Part of a small language model's weights: untied embeddings.
MLP neurons of a small language model. Each row is named by its layer, matrix (down: output weights) and neuron, and shows model dimensions 0-255. Each number is 500 + 50 x the weight over its row's rms, rounded and kept within 0 to 999. Numbers have three digits each. A neuron's up and down rows have the sign that makes its largest values positive.
A block is one neuron, or neurons of one layer that tend to fire together. Before each block is what it responds to, as a language model described it from the Wikipedia text at the highest values.

Number tokens, usually the first piece of a count or measurement in running prose, as in "weighed nearly 90 lb", "sold over 11 million", "around 250 kg".
L6.down100:489437570446542527488532509547491413522461393538598499562521464531445472556507539511385558512466482574492590539511532553503432454531465460501549517454457508414487508428560532484530455412537416562501475545501476541501480503504529489445470488525565442514565542413413583461432515480521496452639496438498538503631490552516445511536507461491473490539464542579518438471399478472461473444598509446605468456402461501467576446488481436537441503445555399467480528471427505576560495596555537487584535510484466422555515540542445428518478438437499564598565563478481547507486422454520520475514466484512528442472460505479496414470536507439422424473479501501542421563514510524496518486504505530386560509551488471497494493540498617428444610441497484501536451560538466484560555524455435
L6.down713:499528555464611473473477464549578477517520517438450426587517562517514470503468424714606530487615605602462495481563503505516516430616502454456485468564529547471379516463476533588528536548506584543525418590512547521433486545543512473549558558497585539553420459494506542468517479563474469458488550499451510425484407493478478518451448422395532450495552516498454489450495494528436502446535578454495505503593506497596501487452534454431475484441522568509477453485446413534488627405418471450494484480532498541586463436475509601441487483508466446516490409492428567588542490487530429479442485499511466504444499486493536477511460507470420460554488450522529504533559440475599526477507508419530527500538576492490444513432510440479500575519481608496451479521484487437534566533505479
L6.down1719:448515507525509425545453497490508436513545539503494464587442429513398501487497547542468492468491471543538530485492566463479457420573543435531517468555498509448455511469465519628553553456557398556511389465481557506518518437545554430499476447385598512469479500513493462402446470496573443451513523527460498489554485464487531424624496525498396498524523492541552454474463460559500522434563471443479463468439492441467483513450473454475514513469484524491555538551480454585492497491523489447412546570573520537491598424511428487483605517422558611542532503521460455521524475461469540578486534478504381459559487509436536527512487531446459508490511506508465457495580507469565369455446479481494501484468548402524496477483500640465579443513521543476577558466521500451558496486457561
L6.down1976:563398609453556504487466513468461526472506586506514461503504568488504481513560463492521544410513576503521409466493487528515482562476447493561472552517543424576551534552490575542483425522562473488479453507567475497484494519480533576555454540489545515526491527512498513464447445503550510415531521341494499506533425505463432510524465477502500506493509469505446495517446536521497598410539455519449458567435518529490516491556455508474504474509425415516578515509536564512542540545464517444405515511507539564502477510451562511514412581506581551521561440509495523439523345477502409492495527492439513582470515522436561420556587473607508535467495501638503452442444535441563529523494480388561412586514476522587505551404486429607404519467558582505543542506528497448480603455411466

Final word or word piece completing the name of a team, agency or group, such as Red Wings, Air Force, Railroad, national team.
L6.down494:461586458496562533416550359554506513564521553444499476499465437475526470425461564463539521513458473472450373525521490526392554474472461540537468424439473513388400480439494504528518589526463520531495561466450386485545451531500439464515489574465560488573500521475546523484514513490460481454537473472419476557530462467494453529585435467490538529530493493453536450592475401532529389494497474500549471541475544442495456501518527489536549510521482487554442466547521413381537553567554438541434532514501481498439497516488501418549481499541519488531556415461442498514549514544468532522419509537497546528407466505516470513511480407502614521483461550476500546503563395477584554521452453507470458435512532578481458489496526455513365582523510491586512573519350428453494535528495514
L6.down1429:498545509471493566445531444500542568540465530582475498498540474507525541465468518578499587499542411458409540511575501510443496500502509570482550464524437538446537526453480521548413463477446455528465542486440548547482454450577486544464592480423541495505520568470516515428451436496468533518460551480508448502531511454515498536580474459514462572408468505476479626423618472549587474415396435492598486445470586503467396513390553525523541487506430510521432472500522473425505411551487463568554434538446424447536531433462482470510503558477448421440525616530515498408440502430531550486530572455447450472519503486532526527523522460485519514476494469503505554441489462527486523454399517619595545581457517559519589493592460426520434522484555435471450493514510424517520483513560582
L6.down1591:454446556474505479464557470469485504529558483567500424523498514493488538514501555428367518510474513541461562547604513566485426403576483557412523478551364396493474505511489447420559405459411524530468496567454374549483500519475454429520526450522542511482481498508520494443362516508500475563539457561507518507453551441409496510526497386535520525472553534557450572538511468488531474451566481358527567470480488498574487503436499457515508372565489460455436481486500507415589471484480471476452583522503490519619516473511541485516549489606472542463445493490434458466581488478455479473443594573481454582450515466485493522576484471590532462406456546462450480516444566546463583534461532560392450459533535452535474469457551531554457491525475560498498480593516487536491505520481573
L6.down1645:492450485356471597516587487456536620497496559561471481502505510513476536534454488561480478437504444531521582521532635439464375548470483532583444488460354533495461489434549544523463496392493545513510387485597422502536502502469525497519554462449476484549550461478511532525452474590458588451373457620490519472501524458522531530499619473546530450477456524595469541379429560522531492579534480445552521527492563506499517473527519479527478448446420475560514483510506409517494529453554501588461528332545501488532504524518487492452487439541420533508519517449477398464512457501421497542510500482496503455437432441513459491457492514475543606447584467515512520486517499485508478481522462454338479564566472464555558527466501452520450508445486435411469519506565536402549454520577542

The slash between degree-minute-second and decimal coordinates in Wikipedia infobox coordinates (…28′34″W / 46.55); weaker on scattered infobox/table tokens like role, election, ===.
L2.down211:439486561557540511559523520499589529541357545495536505534510427562567565498499524502386478360529594517513453564498520613559462476590577566560539467463568516533483544520531529511437585456500523478519472408502511618502551455511516571514523458439605512398504486486500506464369447462549529519566471623451460552487508459546536416451535463435542507507500484466514448513592549484538578534465505469424405497568366403505526443510438447434494636454450560458448486545579578579465555508547396568511499482529451489578555494450401524570420526497487474470620499479543482529446487512498459525547443555373546431566422556445447527466496454500522565513543425588528498466521476533499493497507523480492477554456524514476501521477453492463470558506543525512510465435550529503570464574505471
L2.down259:533508555533379492480549459560535603452481489442542427412462489509457588466505498531462483408614528543502550420600491498471473556536501541445505566559575391508530459443457608500411554452472617556496501501429419516552459537555547443440506394485541538466436518555543573467512510526488488547476474574546457467645473482452544503465553454421539494538551497448536443564503548503362550542433497472508499510529438547455476552554438457477462564459522616538473472573562500559457444489421526547484460444518477530549430512486519501444495520425533496527494511500421440537551475601539442529501523474579478456515470538442344570626528427510551428514512480455586467488597508461502519576544544596492546511573496521565546478534444523522438528442489569504433508425549551539464395490535454

Word pieces that finish a multi-token proper name, mostly sports team plurals like Mariners, Pistons, Blackhawks, plus street and company abbreviations (Ave, Rd, Corp), often in tables and lists.
L5.down3:532444466444574522466540559442442453488455495585380466509526418427549544466548491568524486539467471431476464412440428448486533631498538461448555483574357538500459494438405504492477527500551497475494377518388473487493466449464496538522492417493445511500523504472518539549514550521562568510588586503544599560497601446571515530524444479341477517479405463566419482397515525480497554527496518582479474490504468538530506591496483530451474545473417579578492492453525461433409564560552603548427450414396457531528517487511588460482454510372488504496497534609543482522478535498489552545533540493531521456462473494426516447478483444449555453418480494533501463524557505462481441504482576533466481505398551479566575427588490511530498432524450544555491478394476420519511481535515536
L5.down148:505475464530493536449565431485513576532557507606543464513481446509459520419531484462530479510435561477497504506478482524455446476511519553533506552455550590462548507550478520517528494548490450563474516472578482438535468525471433410573434466504498528456532509567559508536455486474537605488527398528517469488492507373571494554519466467469490440511533461497442533547543592470474468549487530471572571494491509624564436515510549557451473524461464371517494478584499472485507407557582512464559431506427602368490482508533446482505518349432511591463457550452476455434381494533413543443462549552542589427473499490543545346596549500575490595502435443506457535543494467515501474537448502523497529459473450477472474431454483631527479466561482445548493446523543429516542504601553496
L5.down516:479563523465491500495485455476516501580508487468453472579466487456461509506477524535519547471490507531549553560404469499484477454460561478433390476545491545474642441446590395403525572464517549541477576551476543526413404415548487559559507460537504488488479587493551623544517523510556523482439508473468427497486532449411501439495520546584589628525484431437581653504506474499513396548526517530439435506466453498555362470532441506493493529439545498516527466550446497487516462535460529523545549533419441472537491472433553532520464522473521465439553501426459497446521554482545596485471469478483452521481461560548546533503495602555562514513512469495520408365457480455486520484489644498431449481483451444497554481459535463600472510540580486537472569469440458528519522460526493
L5.down917:420412599470549483564504519420449546490556502490527486405484537430508524434485512471520576501539471421549563462436434427494553492596595561573513434471523525572511456465484505539507445541555457511545453494503525442422566423442512472517521524458473541563542493583511527518477501484517547459477517463561464574542499438595582446443619487557575600411470562458541488534457426463482472499523504545462506617497538515527446471509524461474496531497537471523509527521474527487440487434425492514500384536465477598401543573512583444607522539507469414440445501542381442590501512553514454477490524489524467457491524426490430534444420575479510445383482491544529415540475486559505488538521473540527577460509507639559448453535450515534499574512561435484532460461562529472540435507559501
L5.down928:575491514511507492472586526494529426480551560592446477499565442595506431488532523483496476441476518511552550518674570552475457506515450492511466517464554469446590465521506511437540468487470436529477486508554490487583477505503435569525474548533534445498455508475507499482511421464517506483436525606475486450600484499480488505463464507486516434415451422426487497493570529485467511410554495487625530514491479531476532479521426535438503488542438520492465413492450483514469552514575535537510495492536525466486542477473544410516567562468472450609491443548420428510451487452439526540534516479431402536454496505489478479547530478502520506494557476648530452506519443574462517474497482561528479470570428536518459482496486529523445479447394481475485391427455480534500513553512433
L5.down1092:523412492462444535549506517565549583601505509565592510396558505429413492425513510471578523479481473489557623675492471504525487542453435494459486510516524557493596463531558451454487443560506545512521505509427472539532493541422401546559555575467503463486612523478496570524503511496539492609436505395588560529536643458481534480488520518498477557510562449514512606408591421493525463457444536562503426521475488525601468417502498563548577484558389559437521589574537507450518436474575536403535476541481451514447537478615536482465469585570388496490510486484510461489521402491552519488524477488543442428469446443476590540494523560543501488457507499517491489465449423523521543533474416597488528521453465504482455460587448488526400448544423538454508486568514425450453484519521495
L5.down1413:431461542499487529441471464450505506484531572523546438466422563477538534463511551498526524537485493409507574532528532512570459474478472487533509460528490475531514502516480557508447434455526464491442479475500511503506508465477503552490511612495461529480530429538528470480530481455571538515473535410542571435492551448548577566452510462520557540486479415430550508525525507446481531390542493460439533518535480432488475484557535538508525487501464505460557491485447517494517526470459508437541480607421530482548471405489457474442573492485471547518444503562554402527461530548485474514541525548435526438445585436617458440407466506525480514446430505480423482506401508530551509537553606384492477515454445481381502426513563603498453587463476462440428454512474497512562487551555501
L5.down1723:446526527539442523499476459571472590496520509481467450536587523405513569441517526480511462534543558483546428492452479583519431544543501395481482557535426426465484444532427459533493495554487502377480545527517569385523547485475568604436498462536486495512536516483539525547487449527599513512495487519539499458472564498484555495480487522586533502546473466539517594433538484543533470478582472523571493458522500475460532531487476525463537535536543498478534559556446521516460401458569546522413410616384427641456492432484431460470444537471478496535497438468428503481497636630457457564598510484520529440390419560599534518573515476548477462437506476505599601473525518444579478396514438477416482482552495495501469557543511540462424519477506529480442449462510448481440503524513418

The first = of a wiki section heading after a blank line (==Career==, ==Early life==), and some sentence-final periods in biographical prose.
L6.down70:481539532446550510419471536503469511451471522494499487475525469462484484486537547446479483541520486488499526533537500446477512543478534469452456515477526502484447481475567529490557452467504539443523456555570495538528548484467479490486499485514554493476539474504496505500529468515471534469491502492493494476496523536538512503591524562506507416450475503498563508500487480477493480503509511480483465534467510573574525477440461494530490525488507518516524494521530511494492448483528573474466584529459508516492480483471510456479500497457491483547544525477518534545522555547523515496508521481477554532485473500502518482470552532485522477522476440562445521475503513416461830515547476473415486499502464509430513492530520469505447489478476491514515523498441540544524484466553499
L6.down290:481425515526529492494563444494523540506507483506534528497513510484578557531492528500540524473465485531476502509474485562548515521479560612500449441497451526550417490465448552430479533477505519607518533445451433517495483478403456502512504537489472474528549524499461512509464556462452508494550466531493532464463488472481518438500438533472495494545521524513486459458502480457456477486443532484470445492563559437529453569490531490467503468525455475460475515490534459485462549500563506498544485499536535453546555477470516577540472481496478458568553518519537439531468474453517516514501468449446463437481521488494421517560438519498525519511435533477493528493417497417486861541537558538505517479546570525529533509489472525406520493513479480446434502551514496498492496577494538
L6.down885:471464451492441543512586449483451402579459579505492491554525457529509489491571521483541480529544480561457448535472498525488494444495478519531508528478480520504468466538418502421420521569482550523557554468409515530568431564436481376450457496559462546483501519425444458444532499542533467493523451522541514511544494558500468461551567489434527450589528442494539525463454425547554520455477491454477464454495499507547470574561432514511519460491437518478480433521418523540446475474523482437510563444543474347547495552507409537484514540525447411457489543525492372472516511479407510503516546501442457532530539507491447553460498478552481403409475484532509448538499476470584561522406406537587503476517476518527464515538502586375503420621457490477435515495522472424496484458522505
L6.down1219:449534479536449538553468458491505485478552552533535483522494551505439510498444448532515502455557510556505469562493496457466470497491468492542524503543463481496411472471498466521464477508477504519541466453490470541500443508549456458506532476513518452557443444461539441476565451479473527472474460518539482522542462513479512486561543478527477509536528472560553448402434458456536493506485530539488478507468518486534486541483561455448466417543529469447464512517484555388493492462423482498522466528517524576539524476524502495508504517620507500560438577474486471463467434528437533486520572476560527562496511501478511469504458488390471545454499506422558502536569565479560573610492517525440502483537546504504546469474505530553476499519568500532530523516498480481535485490498387

Sports statistic and play words like assist(s), pass(es), passing and defense in game recaps and stat tables, plus score hyphens and other "assist" uses.
L2.down161:566447432350497538474527458519494582545488455489463462534529493529387548472487526514587445514564467431445655426539486559459542553539547549469514518481458509491518465537545439483461458463469557454478509545466471552454510418490503512565594477461480484499478552543456531486533541496511469533468527543569548454525533424550485461504424447543404527560505458554441522473462518499516453506470498422470558534509476555597536537568465533461523459437416520469528539490519602516531503554485562490457514462509538491491481426536413456388539453483443522521491509577492425555454500554509459538415485479562388489509502493557498546499549467514536618443518520543494498472423502449424521488471453534440571571570398495497496468573433533527557476552477458594531428491501506488538620557489544
L2.down283:387459467503409498530643600521522550518509515441480504552500476577457526498540474517581433466525434495551476558547530522504359497501409529428447550401416555497478498509508506458436475544539461544413425437516472521513410588498495414581646475446541577595456448545483448533471572432457453456529554437466560545473440510612494394464642450550472610453452532469493520452591478541563503447521588417540515475548499500449510475412494511571582470435517536516561545535521477381484502534485625563498510506445593495507556520564445469404445524529505476494486458387537533478512488436525512484505390444524532545490426460480490490505528495529474533567467605604506581570517487455548429509458466509556465482511420525434395585522467479445542467552433521500453491492380529578523463493468445

The first = of a wiki section heading after a blank line, as in ==Biography== or ==Discography==, and weakly some sentence-ending periods.
L5.down267:489516474503420515553461472523538444550463499482344462581466495458546498662511452407501417475508472430449533432465599501490570492514425492512510472516581455550502454494501440541530473433560461545469501510472530467452488548505452508483464523569410543468467433520499512422568470438527574434466518491510578490414489507507495519468466491470467468463518531472469500527517502452479461481403424531486525512591429524474564530489461538539588516546441526521552501580488468502548501449510489447449548466578524446469551518467496461514455587517463564514449511527543457554524477493510651420530515507479478592536415503488427463472510508435530547477496453439530477477481483444460563490448542467443463506563438570562479512531459568462433562545514506430572522502455552484472422460366476
L5.down318:464525536442515465455495536476463492454518570495460436494574379484504443515553501380537493573531436440422501527482455507552525506489453463502458535466472544516382483444504549607534442427536539471499486553537518494501524482503423496498436505523524486431556482458411450551515448501506495461480488493434536480489468516472456452500576536509512439480514537552524510425468455499491507450475522441484450384505523565516471431511511534583517507489490524461510508527507518535471431544510551378539517558497519504459448537556480480520546599541415476469578556496531460521471559530432616438470497485465419462530526560495455493486597491484483490500495426502483436486562392501489806524531440376532480443369458466522549534508501522459462536539530478504460538516476595501548512475501489
L5.down841:513409454483471549484456467467465472522515573474470438487527516395444459398540622456496597594462521472491487624565496560482489549535499478492406566480536417459407597516486507431548540497455501497481529578489540471530512546404430487447475532579468540424553496477463527503534519483481602471538484535425507553494448532584405424534546522522550405505529357445543600471491562512503320487508498459570481454475531527469397548509502538509539470469499559439548414471609469550499424510565484489394456466497518452490398494474488565502414520472502549498467533445505406572549581613480587480544500489487477579425423453482477481579517527483580433457576461479487584473528458364539666526557495486445573513511493576405467398423554446582364519438521533567513502478507532544455425495524481
L5.down1098:442465490443519469399462578442482541550470481537469477488547473525546530550555488549623542453657458495405529501503538475508551494493505488468477488531488534501451465498486491479460513460488449566550452542537540481466408477474491517459517450526531569496413478496477474463502455463491506528496543495493449556498323493509491554482511560495483471551477498574422550564394444407457528526461588529574496639549399507490403469458558494533477493499466550545542556497519559570554484470457478487484561500500431452406453522550504424571476510438487461477489497525424527490535444399507447512474547446457528439415570428509609505500542473458502514495481487466474480475558463474503595467457419561547455534514484557516562485514432508539566509547562429528472490519525598539459471485476507
L5.down1291:458545564499491477442551574589414597473438482404510500539482559445557452560538561543451519548508469607650551514522558472486487535601537544550577510464528499448509585426532522519481579484510538540577485491506552505500532482528457547475518427608516432478446510529528501469538549524451612416496568548511479519509504482534542475518523504549417471452485425439485528512428498458508493473495536492550507464486450515487466475472555472451380462500527482500603505528506489560543560462480439443502464429529420508474514430456548537510575410493585533513487476492446543538415477504495420509526460479542583463456470431504496531472461461632623489512511439491492504453484522517558451436555472484446514398439446491491588490545443472450515463521568583467430445478499523456542554422584480
L5.down1405:517473448517528566518561451483485410565431447442427554447513475479516423448516570438473480492516435513572474516621499525466529496527580452481532482541447533541482515517532487448514524512500517403488535518448462583548458564558511513468493473550492516487510468552476510480555581574498504474480519511489467557470446523507493510486515588474559504503457496567481440472468569515471547486538526499538490480562496463501509485459495516533594398545517495523570436397529634535427564560509500524503503525527434548566499562538455444469485480530560449488531513439563478542511401446573466417523462477398411471475555533466417489545565529497542499497495505413527541474569471427539577458487486543482472489551536498575480497584568443437566476491504489458459486522512468542467522472570479
L5.down1502:499586542382552510452502490460432532429500515408476487562527489537547521544576532432476433482533521489532584451592527545516521453522469508504479427458488424494506488508618533521481433461494479421549538582525398494598538494506518477483544464454520522523467419437463473535550541464478532394527503428535443468549493439533546497562488594491462383472605415450508523566596498504601486584488566453548439429525496532496530515546557519488522517522536501478553495473510598428493484463544556548537574516513444467560409482477498486505452475540517473491525469514517476447440520448442479488558539530575581497376419418450581448409563531484493497551498462567522406517487600439512658465550462429483507521513483544538468428516513507538481481537509483551488439521521575509476481522505482
L5.down1857:503470493483532500465518549489501505485448545505511507503533501473492527493488601403498503520493536514522443504515463516472554530454567545448466549476498542499418533471556504500516491476502494440504493489529469568515519470446520492512497519496495459475489481532506462454527443521484520455512487515525478502514507531526549496574481572479506435459512472500520496515532539485451469519504510462465464522467527563573525492524465534500536531510498529519538450516537465474478490482522549490490614527435518502491467533461525504520437464510482458531542532483560527509481517569553511534494506452465535524467459473509494486509541545466507420500437479546463455466494499426511812514525531501460522495539484506478507513498540461502456502502518466516465537542462514506563477535504479

The first or second "=" of a Wikipedia section heading at a line start after a blank line, as in ==History==, ===Group A===, == Aftermath ==.
L2.down467:474517466453502411481440531439481535500490509539575370446456548443544446533527371535517522547549493462487599518543498433477573501519489565541538521497583400462459566530460396575495488487479493490496446558406479573474453555414553451442459552497492512489428505538653491503464476484467442511434501561445475484305484555497500613530546488492393494447495645505443513487482519420482562540532477381496459464486480470499467492469581442455515540565495534570509494491462497499543618532533428476523472402501461446562477525426484496519540428521527486481514443484574499530520553466550484491485522418548599510506485479447421448475599502506439519488554500530544510445455423435512520567485565515583439439535499510436520485580474548518458515537505553476488457491569501574585498476517478
L2.down1298:500493559445453528544526531491497618478491410495456389611564482496506565467435492502465516541499542514592548505507489419513496495502450545495463541468447425569481506468498363496478545479461455523518461498439447504498456560401537395459427515476492486509500447422545483439518503537510535478451520451458418469464506487524438625388520521551414488487482577494486553502544594536496507572467536589475516443499412498572540487443487484467429584599509532494573530494503528412498456424457451483557518535517514445619576450485556559587428445588501542409461564547579493464497573458477475547447407478545630531465488537459480461475441476488453647609484487425447474443511442529510514541441486555523467577526477570516514446573522501517565528452557479440515521480579474513570525442492633

Mostly the slash joining degree-minute coordinates to decimal ones, plus word-internal hyphens and prefix fragments such as so-called, re-examined, Inter(ior).
L5.down522:530538443542486554573488542474549590520539549509500464497453431441492490507484548492518539586369560478528407532534443520450431473538517505570467459549519470497399522535475525474536537560447509458427390498562517506497504427487535527628465534517474490520435542502526526492424515544382497416478466572458418503538462550528523483589500537501462360509579453580549502456521514456461499526486425511491537503473553465534512541472449395600525443516538501442430523448512608440520624564517506498414504471478507412408546504449486453507554495453402469522555530453514485565538525502623512547571493396490535554459572559454504579569457422557457358454531522483514488492548468423408592450540494425466378599542527448486505491510547512469529503581411500583552515546497404424546457546518500
L5.down912:393457508479508558443470529482518519524456569526461516524392518488555534478493488522434536480576545529561350521450487562539553461513507520493433538455493497499469519498540480507505429418449498501477492531473534513474480561452447531511470418522482513482526496388500612483418484495489612443541493500517412539607466581515494533551376523514533512517546451544522451478464488563512491536451516479526448573518490491435543473541432461460525591478455508550590498480498501478471592439461498553537466578584540432522523406518442415498541411498432430449474451345547499560541429436585598473629492556407549443540486523542522504555516525529506532539506531409483501421505467538490467566572426575544529451609351544493540497511457484483387391522480462601474453544544511495499563521500460
L5.down1087:508478470427465485532488458501489415600515515439497495595558443441493491609453514536499527502457433529494479480418448483513531579449569473465480442500429409448552438480522447521478509562424465521538458550543489450479549445498450482492328512401509519504525647543527537410505570544478513422542427492510497566467356549458517519531483477411562500536467502494512573519481523420457622520421414518469569467469585457538413519448532469570520535548545538511547460458496435481568491505467518536561584476456462526526574539572566564552479488523518524586511498452503539454466511639481529365493530368488515562463530506521511483380404500472458505489508562577498530447506417551574513468502424580426389397481457536451529428427489571488540467520592532494474563417530480545508516415579501
L5.down1353:461506476543485519448498620490506536504481479516427512456626555483459453526597560557528500438468512474505431426472542557525486420603542513459462509551447515527552482479440514569521484474470494472581536418478525400453479466450540477446409516486489545510506579579478488572524584579426454453496512519477521495618478447571435525555475500497435491621485503527463450496453483454513563422526497532519572561481482517437449521504466462610538488446539517530535448455415519509477535464446399467390392460513398432531480564583508522508489509463489489413502471502504550499561415561472404544470532495414475442582525472464509439547602516615461512439548498594494480486499456522475385573578584498503524532519538516546570448539494468457481497528417498491433481496546499473493394527457505
L5.down1665:451593404504490542492426480476493544491583446496468573413498500454464443518445602563629551541395501490555501548456554542447515434530502383530421489533442493519526522546453565524535520561399530548466480507576475523481577526495516387494467525426483442456467497436504520608475494485528449577571496488496410490490593461456466462569463462486446548502544462511544482532494543533490532486516555476450503509493464423542423556539472537405575431540485527557542514567521541427448455471481504579537559484503452479558526594542511558505417400512516522488494579415567452475581479449520500474470462548493514534506618505500595473423488482504466489460566436404394469451629433516468500463466524493547520498534511413395567479565518570541491492417419499524484477435437493510577426451537500
L5.down1799:444518526454421420414487396546482517578528521489483452505505528464493504550442560524469570556498451484506509572521532562528463508552474479484518478462471448562652430467349603493430542460623416518481537374455511428472434563549378425467490461504533481543453463547536496501549544431565408447475560492430499522412519512508521452576475469563488544459411525527432428474431510456623526455564498471503503484514475449463367584530558609487482514591444515486503500529502591600512497434532506496455507517447449556448461499542537566445493494509496461475500497517587466517483474588521560521438502530546572498486535424517510509512451552548537603512395602535517369453464487531575477495433502530515477496565388512520572433500473419392532562613464441525518454472527517464595530512472433
L5.down1897:533527519519576516592341509521479530491527546487509449492536509539389479424516479476560481392517501492543424534402491487477590570536556534595528458575482540477528451506628530495469499515491475526554538482432539558450500493526459506391473484565493413520565424535498548490504455502518467536498491541427472520442449517406468542517466489508441479528566542478516397466506471524454434469432467475436604517512469561405474459536398521487532530547510439455402528504545538493549477533609475550481591496490482460463477476521564481515596487482613455500443505504483529576523483517535415506578494691566453563522498568413443514529479533556558514487555513483508442482517413601339495490523489489552487519478514481596402505507555428483465487496501435390509567464564431459444423539462554
L5.down1911:476569504497456513527456478501492436407560512537464498499437530491435449522533541470475472446614463611530575544424549387500553448457464572475462435492449532509502469594470542427517542535561506420516535555513511510541454547539473533442433504446522499503596499487537526435525462456540591525476560465558413462534584493500616401549568459634598511466526560389512481459620490483447438468427498511479487468596430494506462482545511491549543512537614553484476588396439583545466513487483577620392593540486460526466556562509551547445470505531507505525451526529419491560478531488470494417482432471497400505522456563526448483433485501443482564485522483514498522486542489473477483411556496495455513513486518497470532450454480544475541536492570506461433491529464539521462390479440550